Weights of a small GPT-style language model, trained from scratch on English Wikipedia: 10 heads of 32, tied embeddings.
MLP neurons of a small language model. Each row is named by its layer, matrix (up: input weights) and neuron, and shows model dimensions 64-255. Each number is 128 + 24 x the weight over its row's rms, rounded and kept within 0 to 255. Numbers have three digits each.
After each neuron's rows, "fires after" lists the tokens most often just before its 100 highest values on Wikipedia text that the model never trained on; "fires in" lists the words (lower case) most often at its 100 highest values on Wikipedia text that the model never trained on.

L4.up85:125115116106160075114120078118153139092109144127159139158128124185166123146122098143147095104119147136129110093161087132076093121170132130087128133131143119087122119172145093122123116136156167115129132148129160133112127098146102149112129130128122141122106146134138125120109147138090111165114129103104117112140148120125091177126133162077106148133097096139151148126142177125138134083153172139143104158118095106125088063147134114140127132146082123138164113127139155115121144137118139106137131123146180125145098186088145148161122162113087096099115128144149112111137125144190058148
fires after: " in", " of", "'", " on", " or"
fires in: "the", "s", "family", "chinese"

L8.up300:140119143101103133139127135120125113126117113129094121162147133121100113119141096119156175104125136214121107150138085125088102098102062102132117132125110112085105148151197156127085156137158148123100101166148128153068107138103119133135089122177153081161087161123129150149144162127122078144100146115131128164146148148146079136118131158107135049112118112087144139125132117098134134117122112154154134121155180112131111127111136117130133127142149137123096102103178147116163160136132139107127154156135133159130089140133149172156122139116183101097116132110122142130089149107111097125
fires after: " was", " is", " became", " as", " he"
fires in: "a", "one", "was", "an", "also", "and"

L8.up957:110177134135094102119182125146104096132076099124133147158106153132097124123062093142119188093107125133109103158112092119121089117123129113088156176166132170099113157138136115134156130177111157065111132140135118136139109083103139097148110184128091122118091121170145161112134116116155122145131120087125151157133143111108097133184122146139109132149105122148152116159160131135108120141102084155168142161158133130145129149118151122125122167118131127114143108147149122167143167127072125137121109110114133124115128131069155130117119148145128089115129136120133180144069132121156116168
fires after: ".", "\n", ","
fires in: "it", "this", "there", "by"

L4.up260:100126120170099110116102113157137144115105133117117107093155156108130134133117126158160127116168150119158155092105109133127103126144143118129146135165136108115120149206159134124089113104146139140126132146105148089159118090110086111135122141133129147129076099136127147114083086164192112122136081140130167092176157115114137109155121163115165114136136116131129190147128135119122160066165158139111152113116173142125153149158117127151115116120129105126140120104113109112175153118089160137158173190132077098120151127127134188150138148108106102131127159145128107116176118101113108165
fires after: "0", "2", "1", "9", "4"
fires in: "2020", "2010", "2009", "2003", "2008", "2005"

L8.up1051:128090105136145097069127179135148092142084125116127159192108123110107130137093138190128181132156150183127135142148101150092119117165143128066098157136153122118089117132081171102127142104169124144106107155120106121103123126131127145152111133143132132118141158132104122139135183157145159173095136095105112138124115086132115140162145141126158108116143113101128111125138081148136154115135119154119166130115101133119150145098141115147088135152146097140101168090141148120098143108134152144127144156110124143123103140116153137113134134127114085153149135135106144128122145134139129150
fires after: ",", ")", "),"
fires in: "and", "or", "were", "of"

L4.up291:152125084115080133119125126141137149126102109143144142147154150109090106098125089121133156109097155169150120152097128124131150130115141114119138101154144114110113135086118125116088134147155138109126104149108114149122140102062142142103128155139072087124118139139114128114151121137133121133107095112099126164160125123122082136152123111142127135092127122121154143137146109130138133138114119122104160135144126105130084101113167137116119130154148110123116155106147147110123143115064118092158116086094145117165117114079140130086131101159108119110164141107124198112133132111111138130
fires after: ".", ",", "\n"
fires in: "it", "has", "however", "have"

L8.up391:108086119097135137163100163140150151139130109115114119131127166096165151147085074143142133129148196142109125094118130137139141130163137105110146149085081142099136083135143140099115142137145092129113117116111158147117134135103117124152121150136147172160066089137135113134106127127152148122139124111136126135097102139108131090140128173083115100117095106096130159158163159155107126138126139089098135133137138143211144115128152115133123102132104167142079117127158123146136154119140178134104120082087105102108115176144129102162132143124116122105137150136125111134135156120130132135
fires after: "1", "9"
fires in: "12", "11", "10"

L11.up239:141124141083112110119133114113160143175101145108088145143122103121129124110118096115139114127141096160137092149142118123115095118124112115117119163115083143118105107118130193122125163139134124149143050118097150143185158156075130124148180136153073099160152111142101150118140107104169103150132082146104091130206140123155119083161104165146115093106153113103142149170128137116154155119106153148157121172115123115135126111162115123139140116117161174129159150179121110157133167122137094123140108189090123100136135101160115142145124120173131103117105138147128122130147088136143113162
fires after: "um", " Gr", " E", " Ty"
fires in: "grumman", "typic", "erebus"

L8.up74:097157182093100141090141137129143118141115126123119117126149129130092133176108129110130116127112130142146147078101085175101112086122098137114072123142126137103105108134158197120141114099120116105110119115159145147124104165088125162167124147132088116149120180157165134132150149127126113128094118076116138103134110137112166124151141128102128068137102115159083154129135131148194165091145128127139149120171121124115147138123174103113122127118149144129140114093158168155144129121120126152176143103123082105184111136111094124172116132165132088149138147139094146108124143123113107112
fires after: " as", " a", " be", " As"
fires in: "a", "as", "one"

L8.up1748:096144153127112121135116159168135129126093113124138211124102126115148177211151135100150139139082117132142136109138115134156147107113113130122148165159111109153138120087151129116149106114098109126106137143157126089130145122089165131140152145159118084140113187140112136090089104140148139120122111139100132114175154142100125115145113153130193129142094099106099138162080084121133138153125124122135145107131112136123144115113130102129149140086102120109109130123182091115140180135142125102131148082092152096150123095096104112127130171107115113153125156187111138151114111105137114130
fires after: "9", "0", " "
fires in: "1990", "1999", "2000", "1990s", "2009"

L4.up459:106113100128112120151123120143103126152096104135105121136157145114091131161111134156123142106127141142150101148124114119089131071125101123138096085148146104153094119124147130097123081115109121067148131197143130119166087128091111157161131156146128073129122146131147131097136136174119124132123142128116155101162104124123127118157154142133136130125131144099136141159119129081154133135126129136133139160149129148204110118133148141147097072123101128133067101121139097111172143100128133090140143122081113127137140119122135137143163111134136138141145138083112126098102111106117140172
fires after: ","
fires in: "but", "and"

L4.up286:165125126127112111117175128162116159130110153155125094135091159132112127137088077125112143113108131160157103143127113127138083127161127116131121127190144145088132124093147167134146163161116078109116114155110104135133138105090129118148115169141089153155097143198109159111135106155121136121104114118136133154149152105087085166152123100131116119178129117131186157115170168085096131110095098154173169134156130082142085108124126107136123145099142127152120167129150146150101151151134109106139119114105063091155121140093119139124109127166098131128117158117159086120122184129122133136
fires after: ".", ",", "\n", ").", " of"
fires in: "this", "there", "these"

L8.up1531:154101123149108142089139089162083105098133175081186113141118196137143132147137119100138152119154133107154124089126121145102124119197089126096085160128126110099143114150109109102147113088115114121113142189120140101088103139139134142157142113143134123147111128160112179089124139152100114165140141099119100151128140086147091112141098144097105139106065111115131118151161127156105095131200133111083147175149136116117101121176147137156104111139129097090165154148120108112133116118143143121126164101137129146124163117167131086154135159141096147112117127102089117113135089130191121175
fires after: " in", " to", " and", "'", " of"
fires in: "the", "their", "its", "s", "his", "other"

L4.up1641:098135151152112094100149158174107141115086112114114129135156137083121110160152127144123155118134104152167131116100142156136125134122158105127164151166139133102086154130130140105118175113114135147165105135109150133127124119115135109111136189149107115116135114114128161118085143155135125100108102135090155126156122115138118166085093162131120134126107125096139114155159120141162135128111089118167162114138122167199128084117129125156113102089153138131120174108116144174128174125088150121130132102129140135129095114126150158144113174143109133136133140074125169153057139128134145141
fires after: ".", "\n", " |", " \""
fires in: "a", "as", "an", "some"

L4.up1040:143122169171080117135158128125129110113067126113097111128145189141101158150054121156117188126137090136166131102092114114122141148133163111123144129167092089122116179097171178121134174127115099159147081140115130155109121120071138123125117148147104171138139152127098145068132149134155166123128086146108113146130118147121096155186116149154122113142138117117153121134185139156109113138122108142112132147148105125144126140186128125097143140116178124142142159081144137172115124106103117096162155135100107109135102123097133138099089129117139118133126131057095112140134116139093120133
fires after: "\n", ".", ","
fires in: "at", "on", "during", "from", "following"

L4.up391:190118109126148108130171122170134052125126128139162066102132093143137091127119111173132148118100135119166174150130148148110107109154111138155122130173133162129102179102082155117146140100150121121122087145116085138084108146136127156155099112144128109140115136148112131094155114123165173109124119150109104134134143115113124129171149121134124164093133119119173126141124139134115081134123125124137141159117170121150116155136119134077112117093131110128115116106139125159132139140085116107123135141087115084160114147142122114111113134147139141090130122132188127123134117146135138160
fires after: ",", "\","
fires in: "and", "if"

L4.up870:123127150151091119086152108138127104128069114090103164149154158130093096119133099141131137107130106139136102135046128144089132122124129098110150149153106113094080172108114147097167151098143154160133117137116152079096119094087130136120156157138152131139135089136133157117104179151117145116118120145093109139157154114130095146147090128136140121096133109122137131151163126122131116121109127138174163106158120143134136113148118120134124129142169149142126142104135123161135151117111145128123100131100151164108108127136118183151130104148127125119122148102089192161086139165154131141
fires after: ",", ".", "\n", " is", " including"
fires in: "a"

L8.up803:120138179112142146141157099142086136123104139052131103126152169152080085180115072105122134138156111159127109149140140139082132099178134134107064141122106130114100081135084163130169156106110145131133105141139181121110129111125098152153192152128150113118098132148141153089132172130095160154127119133143060139144139169164152150110105139154130105125099137128130108107146136133099134131130131101095152155156115166182131134136139110137135101161149142144135136137096138124110125147134145076130111126093137127139159104111131120171143114110118105090139136109079134119116162137152148177
fires after: ",", " and"
fires in: "the"

L8.up271:103118165142105132063140088190141109140128145096105148110126130123106116136157077098111155145133148146128087108133156122123142072159089103078103140150157137100108112149109132098104182150124140145143121151113131105150039127124126134143166139119118148137123082116132173103087124160105145164114136102137152106184137113128125102125114128090185127139121130154142138119132140150124125093122123136171167086132128139137114145157145113124113128152155074148150153135098082127185137136128128127130131145120111134113165099126146149093132137146117118145105182111094126140121102132116146125
fires after: " of", " and", " ", " to", " with"
fires in: "the", "these"

L4.up951:126137130128134136138128103163163149119153140117104160103123092128068122185112104170127131121120140182205124139133127137104054116159084141107129073154122162120111169105161132128109131066111145116120116132120093122119121154107120102134136123147074126125087145134101171078118131129120140126115146113108145134109156109089137159149100136110132085112129127108175128178136163110148078138103119097138166134152138095125167164124149125148122124073155137149105106139144158128142147127096104147160149112172128098112144135122110109122110120184142151118116141121149150144113161132123109157
fires after: ".", ","
fires in: "however", "although", "because", "while", "if", "though"

L4.up1368:108114135119122082115149151141089116161137114120165110164135122169142098093116113135119182130138136121169107135146090177102108081149112140058129142126136112106130106156127107103116139126111098119098144165120145138170123176137121127162159128139118133150134168170122131117126119133141161118120150131138128137129097120116131161124119191121130157136131143158133126135141160138154138115149108155149123134097144146148145110125144093162111074133127121146122101124083093116148150133163160117175114129142098090124142116113095155106118130133115101091123165136104111113125158141194160194
fires after: " of", " in", " on", " to", " by"
fires in: "the"

L8.up961:155121110102104126173152127117152105183107143136114094125157117149162095163151116156159125102116140111140118105111127122120107127121144118112128132127096104089144126154140152097096169135170138120105121113166094146097088099135111139099156140141104152149140108143130088134111140157162146104097099111164123149135151130123135143109148178113113095106132132133119146115159138129149098149133085070100115160148102178133130134146158115085124105164103136121085110114130126146158113141123152161111122086105101094174103092145111130166126129175143129133150140112112139149109147124184072137
fires after: "2", "1", "3"
fires in: "21", "11", "11th"

L4.up1310:107121129131122119100122147132103088155125092112107139125146152122094144116131117137128157131131141169142096109126100103118118112108134134090129142116102137097094199149145138120078098070122124122114126141132133122151085103138123126148142111158131123156109086161145132129098115145130119155102108098135121138124118111106109149150097154087145113137136134084155122146144130161139138141125116143165148095148133119148108128111147124125120119108140103145123119129135107149189153123089140141156126122153145095096130148100174149114133131143138130154133137073131169153075172104147168157
fires after: ".", "\n", ","
fires in: "he", "she"

L4.up1327:164089145142115090110171086151142090153132118119099159090167178144101102163114088119129131116155125164148091141121102167118094140177115108129135120139124156096123118132107122130109158113116124135119105169123100110109116141104114121159162159159118108099118159154126175089139136122102161117157140094092138153128168096104091167142082126110135144131114137094166160170164142108109118125106083151168148149138097110138111118146119154143132103080128124154115107148158171125161113132142129093114148089131113100136110127103094122142127129181122136120102165100135152108126144185120111139
fires after: ",", " in"
fires in: "which", "and", "as"